Weights of a small GPT-style language model, trained from scratch on English Wikipedia.
Size: 10 layers, width 384, 4 heads of 96 (1 for keys and values), MLP 768 SwiGLU, vocabulary 8714, 16.1M parameters.
MLP neurons of a small language model. Each row is named by its layer, matrix (gate and up: input weights) and neuron, and shows model dimensions 64-319. Each number is 128 + 32 x the weight over its row's rms, rounded and kept within 0 to 255. Numbers have three digits each. A neuron's up and down rows have the sign that makes its largest values positive.
After each neuron's rows, "fires in" lists the words (lower case) most often at its 100 highest values on Wikipedia text that the model never trained on; "fires after" lists the tokens most often just before its 100 highest values on Wikipedia text that the model never trained on.

L6.gate399:122087120154104123119162138105088153092148073100169167176097101115130141102108096111100149119112167134128140149183115201150068150114124131142085118098139057143110092073086064104161109122116059062128070121019141131188133099071165100167128112118112142161115124142116126139211160114101145165115118155121155144158126162128105141146144163184119132086165130118109117147167134126105112157114073162090117116096162122115082069167079147118106086127055068142182170113167096117147156163122154148138141068057165093119198115168174094086160137123102082107075122101177170203064108090098135164104119128151157145072161068104075117173126126102101113128130165093120131124054124153105134154114135158141113172152125140160103170192086085106097137091144105173157152154166169070175174175108175
L6.up399:138119098196133116076164092149173155139112123144136105128108064124170165111159102110076162130132081106145103099145114121117093153118150105108113132070119121118126151155146166149092090146152160098193131131129114106092139148142172114145134111132111132122081137091031173146120093093124113162085115087139158097135102087120058139122141171134092200226118129181116133095154122124128175177088106131109083112123127148090171149160151180201128133073136149118107069171107194184145106100099184147087131128058107128146130092121118093079162170129125120133099083140072156097125154142153056117116085167068152145077116138134158092151143181134105089180164096174077141105208106083110183152096156099096134115068178165114114149104092157174161120134103132153126155098149096134127146157117026
fires in: "0", "1"
fires after: "| "

L2.gate703:093138166142113121135126128092105074153146201099117102111139166160139125099116126183136157145124092154179145138139112141109088164160084149100112173147108114116137129077084140146145178101119130098153121074115130128104106110142141130094149102100138111172126128100103165095161117138099113135144184081162145124119146201117184184081106100162127128131109096119153125170182191120134106131141156082093158093159098139165148184090193126124145113143138185137123118136107154134163138152102173151180140123170172126095200099154107149197118119087140173151162108152089094121088145100121151116107161102172083136091107147162181099089149202203180160154139108132139115122123143117062174135125174156163072077148098162073088120120039071143123143108201174146190143113133107178081097103174108
L2.up703:124139159107113097129145128149161133126131131142089116104104170135167156135097118107063148147158164131141149162115121095065140077114120136099133100100103090087138123131169161116079154116171162155117116108121183092078161175158114153148127144077121166090128087095159134096129130097161149115093079157107033066080107113144087117084032166163122142145211125152140074107109127113168149103145077112111123115176114064139093165080111128137061115108082128146045104185119153122082098170133102123188113074108136149117129113171151135139119076144107103133117087202179119144155142150148167154098089116090133081165085146119110152101135107160087079156133069140124119158195150114143120103203121106122159128110143088174150155074149145125116056105098184131095152097055182121103132135154115
fires in: "a"
fires after: "and ", ". ", "\n\n", "as ", "has ", "for "

L2.gate574:148107143063116154121094143127168183156095135153121155080176068074064134123131141142111155123108126168118129128200157104194102125108110158163114185122141131170136072119159121118144120113128140110146127082119078121137194182117194076099085067144107129088145154124119147099070106098101169154091144126072143193159148176119123070154127139153083112099131129109133139103123116168210092174095143191119150163156168137128140154154166181108197153213157144157159086135129102084135108155112068159078137129099147107165096077070142136124135110122172100054141116092102155158145142048125106106166113125102099115107160122106176183093026163108144187141123122078104132129153146069143096125161091121152171139165127101122133117168097110057187116079112080184168135124091131142142188143120124
L2.up574:116122121148181137145089178136168111159164172129116055105109109095092117111130119115181083126212130076124120107074148100123146144134184152163092109158172133100202103165093175161085158139167113160127110121127124150156071188142100120073142122139147124074140155150125118104132173099164197141119153128156086155108183098078141099140135189119167148125122193131135084126070091097126167183114131138111089169096148146069134063164116170143131122169167091131139146084114092110120125123150121088048121088130094185148124126152122078135072117132121162092164063106176147153055107125073106158121091130077110109111166124132095159110155141075109163111086124155122149116119124102163158179063169155091128116159078089162151121160133170098113152096116218145128166122172118127159104124085140
fires in: "s", "linfield"
fires after: "'", "Lin"

L2.gate534:121140123098151115171129088118158132178139159172126060097119167069104115122145164110093140146137158167147140155071181118157140186093125172147164142144121124139149110079134172185212118105126111157101148170143174168152145166116100053075111108123166157082165158171171182161131146129204121148115155142118112162069144149109152213154109185152159121141104118134087098121194093209107121097088098141144164124163099163124139146123087165159124138159180126107084114141168109152133125078184096126103164145129149179122116146054143155105108054064086153108131141133112148127114152207066095162169179128071137151131129122150124075131116163184113105105108124150179102196108141080050110183092099089199153088152151155101137136138112134087101153158128113180161134137130107102092098113162129
L2.up534:101142125136070081106179109162179147153135160153143088102160133116085143129127084107155145107088126122141154121131150177169082127150118148093180163113130151055150180094151091122134103054100152097153106138114116062169179186116139111145165176130137116155147089098125141124144138099162109090126144059082157159210137159155160112123112151109086132043129151102146109078073097168153084150158113171051142176120087098132186137118113080099064173142146133147077115135123112122132120123094112085143163189098115168166080149150165179135129106164088111125111117129079127143157108095065149159155161092159123132191157149084149118155094137130094110164192109157145120124136114119158148175162039123112172167115100146088124166107133095071136125108172154153110108172083165075155123051122104
fires in: "the", "s", "an", "by"
fires after: "in ", "'", "at ", "on ", ", ", "’"

L2.gate273:141113155113084087159104125077158078106164145103088145142101199162114149085127189176182101108134189160082195159125150156158102161135137125179139184117166118121089089096154116102128103172091094113134111151163096126109121154083169105107119097140119094149085104108092106074135079072176075109102158092145124163080145139131089105172096143195166102115117119110096114151135122195129129200111132128120117141148122076080191161165110129069137146140106166111139172125131143107148073080131104109102103177137159109134145199169148137130074155112166125095137101145134064079084167191101159105171128171102096085128151157138160168130146057161201151099155102100119107131080118146145150114143120143077143145147138147102155096143147127108133087189138153126112133068128119078156112100106103
L2.up273:147163145119120158100101076117105078092159173097123073067107136124099119142191149168102104136145125126103124213115118146091118142135142157130141089069119148115147180158093044110117093116184134180126165109177075138142129110159101152122133172099152144153137095127177187079172154108115168124118145142127077118137098149151097139118070187159137074136152135121156102142089141103098065178119079165131125112101143122167150084091088127150080080100126089089153126106115168181109157150108066167114179126148093105104131106130103210126134193105168164149149132159140106080137121114100113170145171143128157101103094139095138063138099089130158085116188076178117129136148203136167177081128111096125113157077132108082094169084106122160120117122077167161121163140082125139150162107128181
fires in: "2", "grigorovich", "1982"
fires after: "| ", "G", "198"

L4.gate245:102086116130142114112111112105092093138145182113151092159129145147147134094110191165190096132126095135099114166152122150108128128187134143186111104163106110178139144091069125088100113101096179118165111121125160158124153124103107177165150125110157115128122102170197113111112172135111159103160147128122069109092134140151099203138150153118088185102098159124128073094180125130123143106168123145155129176073101116120166133103087092127097170109089157072134159114095057123116130144153146155097121136147117113167176128135095102128168148090115167107159110161165130118132090162079103071138137143083189131137133109155107184091184107112136142070096140192110084126162140134108144154137130128139154136082141122104133116159094094195082138077159072119105095119058108104076081106136147
L4.up245:153085113129162132128205090177141167114052129115142151173139162104134141069112122118125136170112172102090158201086177123168083053135114148142108150108186174120131152136125155115116158097085113125180157150156115072178160139090155073120156148102093123088180095110104090122069133141139140069123077094121138162176145110129109075094128135140110127124155060163075054122176114076101096117151134140081153189145079139171131135127115089181152173085129148145129103131134133144134076145048124184132098115094140131110160148191097108097132136154172112173130107147130123079051100112100132166159156173126101133121086137064055150135090110106136106087148112126110151086126181100091151142162068134117165083183142112162104156174136047120065145159131066124148157134125140133196153073101201
fires in: "with", "1", "including", "1st"
fires after: ", ", "-", "N ", ": "

L2.gate16:150073134143163131167146108153117102127141090144100094142057111169086114107153128099147168067100078125115140159180174169123177147159158154112150169147096094181139126097108146133112139166124188156102065164130086085156068147126156171089116124095184082118130147159127058147154154152118116094178086126073120136093097143100129160118105125151136120150123144083085091202134084135121107107050128124122066150185094117152135163128168114171149165111139112096159116151145121141098104146138142095122164102163158218178109129193134171099171143096102168161145158107125178131166102181099089198137175133106122154101111114206080129096170116159135161093098122125181095095108113129099167161092119119090093137185173117160130176067114133114083137136134140012099111114078086072129165141132118
L2.up16:095074139167130115116154165144117079118182069106070096116116130136122139148135135110171123172102137184159171154111135103165117127131184163092157092145193096159101098153125128141102102129121135151154161070155069176183107127090151154124171176148160120165124051112112094062191109130114101089099073143147136141116171108156163151142149098122164136108047216154105099126151155103146118112063140151059158146143106128119139180089112150149156124164089152089141149136104109107133095147135148127135182132152155115122068108110142123140143115130103133113132193204171106159202147162076137156151126098114061119176131198139170105173119142117139141109129114128113138185146150105177091183094071174146094097184076159092062149167173183099106125140128155102111112159120147143161094144147095
fires in: "the"
fires after: ". ", "\n\n", "\n", "- ", "\""

L2.gate409:175086093183121175116105181141170148147142116093194124131161105158214131088161097134079127112146169173144159152102123110112126169097171106154107089073135121178137154122133131157092143090089169082178167191057111111176072178062145152171149138146119104125138207192130119157145148145153166126164159084115180160152111144116134116140156101130140100185167102173086132089067065134162099140082109086099158132121110134138102154187151088106134164143126095084152110114086079101138153099123110143130142144180177120105137051168133163128126143113167154115139130150149146114120166122099114150123146086133098139084100179144105131139094117160131170186185111141084072094163153139132069058114104146138174113157075101090130181102155106092149136153142114116122122145123146183151145129142147
L2.up409:157063092090055147077151112112085109145117169145064043112192150121107096108128068118164123105124127173138084109142136122112141156173111144148154106118149089084152133174132121096103167067113124165124128094125096097109172134128155134131105124133148118142175091108142111061125122163062119127129193083099155135126178189147134117154098141104103076122104108116124157119076123196138096164074150181105126141157097106078057141095133096100123144083134112150100131060086086102104119164119138135144126162109126124126126111169120157122109113132127066171200121106120152107168143165134159058105127126107142125117122116167168132086126159202117176115159051153143093109133168159142116134020113156129100106114155159151140142103169121057110055139115202107066218108117148130125118082137133
fires in: "first", "most", "only", "last", "best"
fires after: "the ", "The ", "his ", "s "

L2.gate117:175123134163118078133178130138148135204082118105144158155152132161072165174149095108141148147121148198084123135147162086087168167144155119083131175155198129141123145173126106176224124077103094124114136094085091114182106109160165136151130135089197178093156131164132162093121127120111170100126111093144112108117149090169150132135114090132193090180125111170088162104159162138068059152094120145118166138113145147141109165105125128092118145140131102106074116103180089088173147108175150133114123141103163120167114187092143176147129173108132125139100170190155121110172119129124131133117124144118162099114134163183093127091097157092135095105135142098113127116131123093159093165108103130151173059107122148070118192119088161110054145153115070101128163136064099131134130082173143
L2.up117:113101117098139145120164103166161134152127070105076091119125166137074184091067166106123150101077100108182170119112145093135178200128154168132111142112131126124086110082119136122146060104136120162147138156131081119115142150139160123118096140083098125140136135094153103099132113125127039123106092087139142082107161148081169183101109123194107087121120156170134152117149146177160068154128191158159148104127143139151125093083101145150136183137116094119144138103096173099190121125098123116113169132145068146165128038122128136133152126107110104150137141096168144152180140065126147126136096103162102113195128141144139132128051133152086160097155106104117120102095151061144116148077114143163101110093147102089117135082151156144129147132129128113180112169128121137131126162133187
fires in: "the"
fires after: "of ", "in ", "on ", "\"", "| "

L6.gate320:119139080133150116120090181110103126130122153149089138122118138095085155093125125137170155088146070116144093055085117139238160153116123143115190152080128063154089111138055171117145143137115098162109169128134156116114093144165156172121124166108129104188179124129135126155140104158079068127185109147182125134121111108167144097142156158070129073142121169119115104140120180100147133106088144126131143093123130085129136152146111137137153112125080133147192178133116071125172147156122170183151121157142128103147154098157138127153142105150095137150186102110177083148184123148133133135196112102161111144087099107084114131115062116154150168151125069138153148150131126135160111106144157056136119199143175133176167212142143136125081085135081133130089096179151134095109040099135148
L6.up320:139133145151137155100067149102152161116150129091160149133150095106119059079185118093105074093131157142159109105091144150091119125123091079122130188123149143125135148124091160171096140109102158164179103096143121115092150159144150157170048116107121159122124128176065140175107132129150107132099086099175112110088111128152082132189125126113118200111087079152092117155053093099181158157168150162120157132126129127130122120143088108138152146145115108135119096112187136157135171131115085135084082120153093150121132205161116141109149095107129133124157111152172102088157118114216135156129169091200104195091121121158175156113155132124118159139077067108138098121183083117163122216110150166139081103184139138132071180114161189154149175060196137137129143088141120150177160083192163
fires in: "of", "first"
fires after: "one ", "the ", "One ", "some "

L4.gate726:174109144156064144100150084109109148157131146092157101156147011151162165165140131077126103144127194103115123121141129171080084150134109080134127115068148131113106123149135048174134079072121212123120110077133101134092168122113147119120132085086104146126143138133154101147112131089141064162097159127147147121137115085180131130116136109108068147117148192126084079143115139112182164188085140122090193155136137125124135111150116077138132157181112150148160129163140164118104160124132096234113141128107100112131164147143109170183152145152151114145148139104152108149161148154128147073161115089103153154117089122115121141104105135131185143158113110140110167142077171110122058125127150157154130144110151120149155099176097138088127114188109107095175121060116150094136133085124195
L4.up726:152110132121133156135120061139087053093132188181164127112105150104162126130110130084100123103092103102107108169067114132122090148177168094115092103066147127137114110087077160111160131130155161110104106144136097102167141150171061135170119136137066093152114086123135117109069182157076154176125138141113128102111142127159101165058164076133120096115122119129165162071120106161086185114129129160078135157178087136102140077165181111169139182110132147153134089056209130174137082099163111150116112121064173152136124119115157061141140131182164124198155108114141101119093076141135067139121097131111132173101079131128096127082159160136107099172158152117117090153130151146144107112156116055159130152133219145115096147147123145122182080160117134089166110103125148102174189122179116
fires in: "0", "2", "3", "9", "6"
fires after: "| "